From a checkpoint of a small transformer trained on Wikipedia.
Size: width 256, vocabulary 8192, 10.8M parameters.
Architecture: RMSNorm before each block, rotary positions, no biases in attention or MLP, attention and MLP in parallel.
Training: 172M tokens, 5256 steps.
MLP neurons of a small language model. Each row is named by its layer, matrix (gate and up: input weights) and neuron, and shows model dimensions 32-127. Each number is 128 + 32 x the weight over its row's rms, rounded and kept within 0 to 255. Numbers have three digits each. A neuron's up and down rows have the sign that makes its largest values positive.
A block is one neuron, or neurons of one layer that tend to fire together. Before each block is what it responds to, as a language model described it from the Wikipedia text at the highest values.

Adjective-forming word endings
L5.gate407:100121146190129115079189124137127154151082092173168147130103104175126100126052134109095142111089131072181147159119117176161125154141125092142125110117121107105100079123141149183124118165091098119141173145073125101097131131072078114133136147146151104127123129141153214095086119142130191127
L5.up407:127174117149139147095133158125119093115097098182156133148146127111090141099159109117154114123187113084141107145085172083072128201114197114138179142165121165179205143133105126108097127168105126101161172156134154124076151097088127108135138114094147123152115109164103099123144088031115116126
L5.gate644:101136102196072183117148134145100135147084109139134147182137139113105083160138071080124192108125084125149146172104145132163067082096093171127156172109107149134112109134093098142154218198109122120106101090166107196085146167081135163160146095138169117084158063132154138097169123099126129081
L5.up644:089187096149131088074147153110146131142132123129136125131170096074139118108070126101110172102096183115149093160124135137151061115145127083120111124113126164119125109112138114146144111077176141085095147107128106153114188156050112162102147156120184182145102102058139156121160133105130104175

Leading digits of numbers
L7.gate5:139042143099142121103144144089099107213157180137164139146122097111126156132100149098138079119150124169144112227169104152131119136135166186131109145124136129130069128102139122086172166093149193138155128099131170142122114109077147125155144130074139088146096104115128092108100072060205103094
L7.up5:105109142141171178171183139142122147189168160107110119115156071138143116152060155131121092095167240154120123141151204111088131142153159124170126104050174110180090159171073133099179152151122101140126154163111149098103110148190094197148127139158157140118185105138160169104151117082140152148
L7.gate54:142134128118132091140147123145137126142139137191133165100109142059103139142098117129042149067128135136121189094218150129138103131123145081108104038137170073135133115136162136136045182128078158149103187071109117116103140091148114136101194041097098089115136111124103166136127142089209137129
L7.up54:172104140101138100123106135150131137178119102094186174118076097112172083136120157161119122106130080127083111160184089128119203169102108154167071126153191097127087145142094092177124081099094166147150149134094112148094134160180120043151154171124157142070086126124129079182110146173091152111
L7.gate62:107124081077147124180103137106114134152159154142146160117154109087146102114168121091136125083116099125178102120179132129162163148174116138160146132099118156127135143163079106158097127118136151070100183096075170101114190148134155153136120172143094114144166108051128155156148157099141070105
L7.up62:126112123124132186087103194148122086157099119144086153068113102191126105126126135134091093112125119068127156166129093173157135169140129157120083126083169154112171110163076107129173152124119112093119149081145132144128128103107146137079204145101145128134175121132154177071154103161156109135
L7.gate77:093110121121112095122154105093130102208167098117136200070108126138062165208121142117175163119071153155159103167119120101113160130150143176136124091072158095108123145168083092098157150139148137136099143050168192056176142156114148139163140157124147144120123101138100144159127138117140106033
L7.up77:065115171092075099171130124112103115171163083104155112119155159123162078168136055080164090150115211117139156133139114102121151110154104135131059155122106163075127136132102141125130100106089167122133141056113141114162057109132133144138167095053062142202103105057183123093116115161113146124
L7.gate173:194150182084134122147140092116080176157106110169138178102071159118138090115158152165103091132191100159136144117123152112117173132125147117123128107161115124094107131123122086121116094147135155068089183150127117085158121079124162086102132113160185084167111170068084099181137140098162130080
L7.up173:142141117140133110113122103153180105107151138114133132166164158134074145128107108130106113131107109135134139189144102091104094171110119132117157074162162170119104079144091118152117119191138136116154193080190156070165069100114138058162156159166118032099132136197149160166123141111151149095
L7.gate188:140193146167111179174166089138094144125098203094132125174125161132088116222089106151105119071146136104153131095134084129076164178116156149071063152090124194121068102134142121157137138121133140117112160083100163095134144109157225142106118127184111152088150147098112107101166119155113112125
L7.up188:145103124094160088129101163127191177119139093147109116120143137082125142065123133152170126181106149087082106094129172099135110139166101132160151162123150083147081091193100135117101093127079120102124126104179130088148164134127148161097075099137131112125105081126089153116141177074140095111
L7.gate478:108123177118153099143159131143194142104162123150176168097124042082070188170112176134149098131159112093183156166168112113140145111131077197133162136098141131105124149126099135177149145148213191079095101121128135189090168092165188142135124124147124141160112062085134101135092156126169112139
L7.up478:139092161109165142135150108162118100167064075131149151078141129099128085139156164125068138156128123089088081097140116129222084163150121122125150126104142151171110086141136168153165079156163140078181171171148092056101155108117163067128113176124108155132122111085147061120113103120136094071
L7.gate601:119197172204154130149117147146133133050130149102138157124129164142095084143140141058151144114072141129078142130148101179086164134116162157130151133098117112092157139090140158112121155130129112118138206115138072171135130135143140115148132150151152082062104158076131106137141084071092144142
L7.up601:084184132112153102161159129197105136141170138125129099138114100129156083119119123105166170128100115126063157177161055154092138162151171174099110119121150091110136151111111107114166041200098137153127174123112146152132132157092178112182124098099156101126108129111140109105183160098147165123

Abbreviation period after No
L3.gate142:132096198074175131076147111158128164138057165158101132118121110141137090095123123146157051091100171069111126150116079136115158117156093160142165118149137161173105151143154158165135122159085128155138083104136099170102055089146159146111153120166142098173095117168162124133121087155130080118
L3.up142:132102148073101121133184187132106161149109082137130154112079085118205172123166110095163140151120097177138138074148105171126108122154107200154125146103127191102119162105117084090153153134140077139190136138123126107152152118094140133090144142192074160129150161186075151181059108089138152140
L3.gate206:174135219132160146145177129136167134102149141158143156155118165092124178165128188145112082050132134100139147148131095154114180110199109175127130189121087140126106148134102164154149150086182090134166132114140179106152114136117072112148104121105144116082110118118136078091103153155112075154
L3.up206:158183116113040110131117117139155116111090112079161126118121135110121176134106117165136135119148122076119114169078187095086137194128131138133141172123111114170169157081169144162122154147136107125132107082096140158099110100124151111110131069135143139073085115044128121098120064074124082092
L3.gate248:129147173193110127111093087137175143130088118138145168090167133077103062107139139127188137127095120162150088132135152128113096085074173150085115136116111180172120129150145170105170075126060081136109140123129112127195172149149111069146095084162192100164089152110186085069160162055151146163
L3.up248:145128108037154096146195126152122093124084067152139156075171157069120128128177089185175122170101148159168108168144110121084121150141122111084054154122071213124126137122124064064155107178068136127152163120089147125073151183077120096143117132144178144180108177106127114080134096134122119178
L3.gate455:133195138122134134133099146156163177070077140121098116121109079082168126138173123047160135098192136137140099122098164175098110168105135134143103103100160099197087129136107082119129078128125130154131119154141115132169108116078164184145091072126146135068092103126166177109145091185118114131
L3.up455:113170166096154163178172151083125131091154114186104144127076115154115132133114145141157113106070141118123142110025137193142077098079117114186164138140095121178131113096195192111168163154117125146115100174188104114143116131112150128129130094134175162180095097108137177147157163097109150169

Word-completing final pieces
L7.gate100:072118100130118127109148138091073154158105087177082145155099114131152080105102161170089165137130137105123178093131203176123150158126104114129148099104114092106187146085170102176101126087154083113119168129068125096089201189101132130098140137133098182095127126118167076124137109150146093116
L7.up100:132196143148116169110117131162098170117140151118162145083112160137192148113156085159095112063077130076126081125150171120132125137176128141109141123137175086119113117108128110159153167109137109104187142068197105162136090139139149027131140159180149072110125155111127131081102165138117123102
L7.gate265:119108193142123192138088115113130134133144117114106111123138155159130220098069145175117161097179112114113133093080095092111119170141065128161157084076130162053121102113102149150157139132096149139081091163127092130149146152098165121177136084136097136116124128177160145146172164090075153203
L7.up265:116170155131121174161097138141038138127121121138108083145169102082155169085153111163146175129135151108145164122086099148102082102094129186159120051125105131042142114096068174120184118122083187195145131187159134123113197125115170151082106109177111053120117161148130140186110158113084117133
L7.gate300:123128063127164116096093157142138140141113152116151169107133124083141127101102146140062187177156190151090135129138129084094163149107098108085098088180073104170110087183146124097110142211107142131152142167136118116124171116118145125149113147162134120120104126085117131092158152139104183099
L7.up300:084158109119129081113130131117096110089110096195116180074102105134113070143111156073155127169151112173140200075169128066115096143120189155146145157147103142148094114131148105132182172114143163140110109182112129120147135140149092105141128129122174115075172108135159126130146133153086081125
L7.gate352:124120123154089116102111116094087176140141107129108101070101136129136194137116186152077059169119136143120091056149111146142108100130140145076118100109108120139072108164078141068119055190107182143112078092163127151127108115151133111126147125098068123198154130104105102125120139120105135054
L7.up352:061180110132180135137134080114168132093159131157171141119099085128118119090137143150058156121140070133132144093108033085145064097175079122135161094111168198132042102140154124065082102169099069140161145138147131116080121100140070130136171109146148104149120160076119123082125113130118164142
L7.gate378:134122102182149119116090143087102151167154127133153116085104180118141168121106156149131128140156084050156148091137134088059128201152095065143168129109186127108135136096117147131162164081115137073110118131142140130133108153202116120193149073104100166132122112101166135058172128153112134086
L7.up378:130090144128081168100168101158101162120128119136078141129091147175169098092085194178102123148130111066093174183056185140189111149152125069102147078081113170064146134104195179189132135169120096120091124081108137128128158104084145112172147106142157117112090115159124162168181186139141129151
L7.gate416:127155119170070176155085119093118094157182099176170128174093172125136211084059129167108141151161084107130094143064145121119069114167121151140130089072111155060206175115043185156169099093112107119156050134120118125120157172148148157101159118147103135149148115151160156170156163085095143142
L7.up416:107132155184131148178094138114051087079082122187139156154172146191133162094103099134104102089166108106128109067033099174107118140087106164137110110072145125033152112107102167167130137135122122108123063143159132143168147133115193120077119129153118129071122131154164125091117114140117096149
L7.gate451:090140130145129132119162097167113133180115131140118094155092148142133095100191079182144135161086170062126083126097127132091134103149126139149185152150161145130080038129165162121114145091078154082173148137189107128099157135137102124151109113135132149123067104088195115084133100099105071144
L7.up451:151144104098106159136117136150131135099101089148129134118158155090162116069102170146114135077093174115114155103097060122086112107125175126120156082135142144135124081096075152125072135118105134126140117123129091087148153129124136124128108100183148072085080149121164096143136144141122130065
L7.gate464:117129141124120153137122158132130049102153156155123154138082125156109067125088162150092169132144142094098168093114092086088079151119106079078112110058118122063121105149137165133188171115140115187124179153186134143131115116132180048152173100136114100073088087060134129107085084118084140171
L7.up464:142122166191114138140127104147116147176167106082115077075165185118087129074106158151112094097195137122106127130060090158151098128187156093147089131102121145138121142130178141128124130184129130149100155100154098132146133096156166130133154097125119110125082102122138062146156141135126132117

Table column headers
L7.gate14:119151180129124081150117165124160105137123175154119161155136100065174101171113171158161083096132130109155161176154141087063157100161137136130067109078172137077132128161142094110114118136160175079099125083140128130149104169150139158085094076136130111126090135086101108110128132126060104074
L7.up14:109118102152151195217084099103155108170095144126072140118197123116155141142115179139163061111119141139131097121169076184130133152120133160172124123073153080134125140200059115150079141122101216098157138168119100151178149138165117137154129100128179099074137148153123176102099108128057054077
L7.gate60:123105120148125207126147074092091110129104138111136160162069127071199104111176089113109101086091122127178104111115162055204160105132132122122144145144140129092114092112100153073094100143198103119113113094165098097197097176158099123101116142134161105092147094151160205095113134096173116112
L7.up60:116082132168101167182145128126161108114102147164200166145134165104184172133193103146135119080135108153122106141139120134119115149097188163126162103094168134094088129131152118069122103126121188157130194136145128080188161121119130150083163154069174083035125118158129121126095162098159125119
L7.gate143:096135126121177108163106152115138146173132107160123194156157131164127131133122150187098119141113139127186112142134092128118080100123081148138175124125182093106121110161160178117166104156091147105069118125143195138105125139098058141113193116153155141056113143107136121150093153128158142084
L7.up143:086107124142150061134202146156142192126136095077178180140150141149152129131099167137101061149126097132164094119120136113158076068110100122082141084148126089142172091107127202062153100160131115132123094083126157149125127087176137125123153160136146136070143099091119088173071166117124100065
L7.gate371:122077073106126125143169177084147132174110134130070159088125108153119144116129138155190037126097141128159148110136106158143083065156097045139133129090068098115131155175148124101038185097170111076084117129151145092098146109167097126081156140105104136110141092094096099090135115165154110190
L7.up371:059108170109099096159130104145091188159187142105152172147195105150075164136138126112176130123098108153165131148128200075137105127149134118081123164086163139119148154102170124119120170108112086075166140167116135117105129092137140084132125188091108098179112110103100083189067109151113138110
L7.gate376:155108105144109058118101084108133138169129143159085208138147122127173186124160087111130073127116129194118081160127128139110161054115155141179161074138147128147113184142060116106101105167113124142171130125177096113137102179156132122130115103115145059082125130149109149188113094111114135119
L7.up376:103118169133109111120164117130119167144134164153152137094145143062077155116132126085164125139119156104179169134172125150138116174164153085126118106169142115157087120116078145157070101164082111087022100158124124107124089097110144176160120081163165134101120114109080136142099154141151157131
L7.gate433:144178139097137129157081165125178174163105133170177150137137166096117130119159120151153142089104148202081116100106132145173137137156172101139113065098188140145125170135146109125098138156145121127155147120114101160174105145090095105076152104156215120084152100144126094119171140153166177119
L7.up433:165146142095115127142091096125108119175184135167113094168135105133169119082130148103134160106084092175123161143079061117114125148115149175077041119121113098137133108106081118124099107157157122184120134078178097126157095186113188133110121101111151124105134185109164110096085090057130127103
L7.gate443:093076148124168136160094131106180097077084165118145140076176162111145153186144143158140098091106216100116121091130151177094073138070056131059096147119205136140047170173140151154127171151133108082104113086151149126117145121179097069160124097165125136127112110145100136140118175166096111107
L7.up443:136143111092095141155175128119123152108146159113189107059136164155191147103079159162107148127095186151137141169155139126063070144145126150069103132194155121146081156171127113163119120148110168079108110077106087089086160120094152122077139137105145093154087122167116121095065125143194125121
L7.gate515:178110098134115119129150174087113134150118112134073177119119113126078134126141139123131156126191081160147128117115176160125118042151119179127135134082089128104121145142132176119074125168162100110135105160117113177148145163171157160151098090097131139089086121089061178137085106110197082077
L7.up515:172147121141140129154146103165123125097132155135109195145097108153161091154178083083140138122098161156109098157134170105135056140159135132122188099149168140122128184159111075108141120064120182124104088119127123061128102067147109170099070112140095141056154167173126104084167103113119113098

Adjective-completing word pieces
L3.gate9:091172141119139114134145163127120127170088139154111125180152114130143135152141088104116152159103140120178157161065113174157137111135118137144135096118167109167119105108074125157204113108173148124161115101119096077108139138084104081143119097179184068149152110108178174166187093090139148175
L3.up9:096140104064112170140176137165119077159093115114116163115098126096167117165125142162132122105126106110166055141097115211147225151164155120193138135182159129125063128133140130156155143158147122103148122117100084168093115163086146055135160140079135154160119140108208108175130130142204102176
L3.gate146:161139109134164126161126122119154116113124146103187192058094141126185153115138154167125104106060126116125148087130099110121107093126187090183124166163179096129137115136135117085151168144125104151145137134146129133198145085078158081131127145122142092078123162068122170152125144102115079107
L3.up146:109093136125103148175121173143169142123040148145148171083144163073125130053190157106164134102060099132140111131110167092103097137115155117144143110114128154094164134116154156066138111132132093083099160098128114052090066136086140094098084124106147131135143143077143101143193166114157065133
L3.gate298:183198072111097150128126104170112130127158103056164123118087173149155159051137140171121100173110175109097163137125135065158198127106071102178078113145146138095139101073137173153132154099112178151100146152098131130094122103164082096144059132126150102061088139103138132125110120172160123125
L3.up298:141142147145059107111117147114149125143160152134120107129112122128170155093153104132108101194148127145192171163111132199104130173152131121107111137126149115171130085110101166132086196153118125119132174172113126175138168112191090108112166140155136107138081068112087170152115113121149147167
L3.gate619:068139116122142083140109180124102152116121092143102089158099168118171096103130135189126088111094183146151184180151107082151082175152118071131154170112186092129110080059087160168126150141137123139099106133124098103092103164082126102160137124103080104066104119117161168131150116143147148142
L3.up619:121110087097132123145147127125064113067122109124087133134134171085160164083153128129143132175103072109174146165121132065109119162136156164193111133134143111083110128071131186106131170136079160156146130101097107169141144111178100128170137104165105149116107106110092175127086097133118146140

Superlatives and ordinals
L3.gate460:147118144122146103150127164144111154134124147134148133078145105129198086093109138075147120155114173098087156117157163088125128118148180162143114169119121071144158088090098069093168190156105117148140129163145154083191140143128089132121123085137100164153108106121104173174110081100198113114
L3.up460:097132076149143100133102116163114141126147174163113066177097129127171170066082118101106106135155119128045180117136098138135131071149068153132121092113098122145121135121110178119104138128092110187091123152132105151165086120111128209151111061199111156170088126121088117127099110145162106181
L3.gate498:065176119072105087173140132070180185095140135142161133188127079104088150120099128100107111133117145101077128095100119181123101101066146141197127148152067105089117141170115090120151136150118160177166104120099162140138142152174126128090123149127120110125146131137101171110129076146152193132
L3.up498:107169107116137056157115138051090168140119110192173126165132109129126144092112164065201133139076144061110088114155146148098086181056163153182113112136079076132127091166157120119198140106100133167137134089111170200136110142133085153122112075149102114135107130105150173107103045080086094159
L3.gate557:102150095059120138139135099118054145113110099124108146153103068152123104116164150047102179162079067082057110094203103112113138103087110113155179074084109151125140160144129120153138137079104166101142070051154145181158173113111137148141112138179129136113117153126124137149136068131133134060
L3.up557:103178120062143131155086163122143124106146144079109147171184132156157139073124117033078144140130151150086127154124094142154063094106111112108139081145085155178118132182160128120128187095115118168087132094167155155176143112155136152127134147196060122086161214138167111142133112156143170106
L3.gate607:152158149109133170127099125210140163132104126172100115170140136111135142067175101124116106182095101128147168114145120184115135101140158129146105091109121122121122174121160139119196184075154148150107097091130122194120113184176159119036116111147129130146136103128145222185095191124134143093
L3.up607:085121083084177169176118185092127130116141106129090130134070118201179125145169094135132152130127131065169144069127086121152080119077095149178053121141139095090165140094142141129138132110163185088167169096125155128091113150106096106132156125131144147115125137166156143150175093108164109128

Table and infobox field labels
L5.gate50:155105127097116125130113138120102171177170128136110159092140073179148135145131107080195140109200051117121157135119160136117121152081069108058116050106102142079060150103137063149144098106140193081101118161084111141036157125143063140077192133095127152116119109158065124140101139130139131101
L5.up50:174154100103151183089096121151147120172120070145142183147111099123102105136096109219098081139110120134043156080148143097172111105091153113111163124164107132145130188159149100170098196094074079180141089146171100163189169158107160152104154107182128104111141113114140122104137044068149160086
L5.gate505:169097093136093140165142095101129099165111125149135115186113108179096131118182067096128204111090057177134083100112139143176159066143111130126112129147088140102165125129190153112114138085126152153084137092178151154178143185167071109131166143114151114090064115136188216122098149144103113131
L5.up505:172094154094132102132142122141108043171126197106134169146106121128153131105105134158095087121090130136104156169100114100151168087109114122057155175129079120151130174080134136161190203132135125120084122134134104094181183199140082192085145131168122114093143158109104152116169110100115097118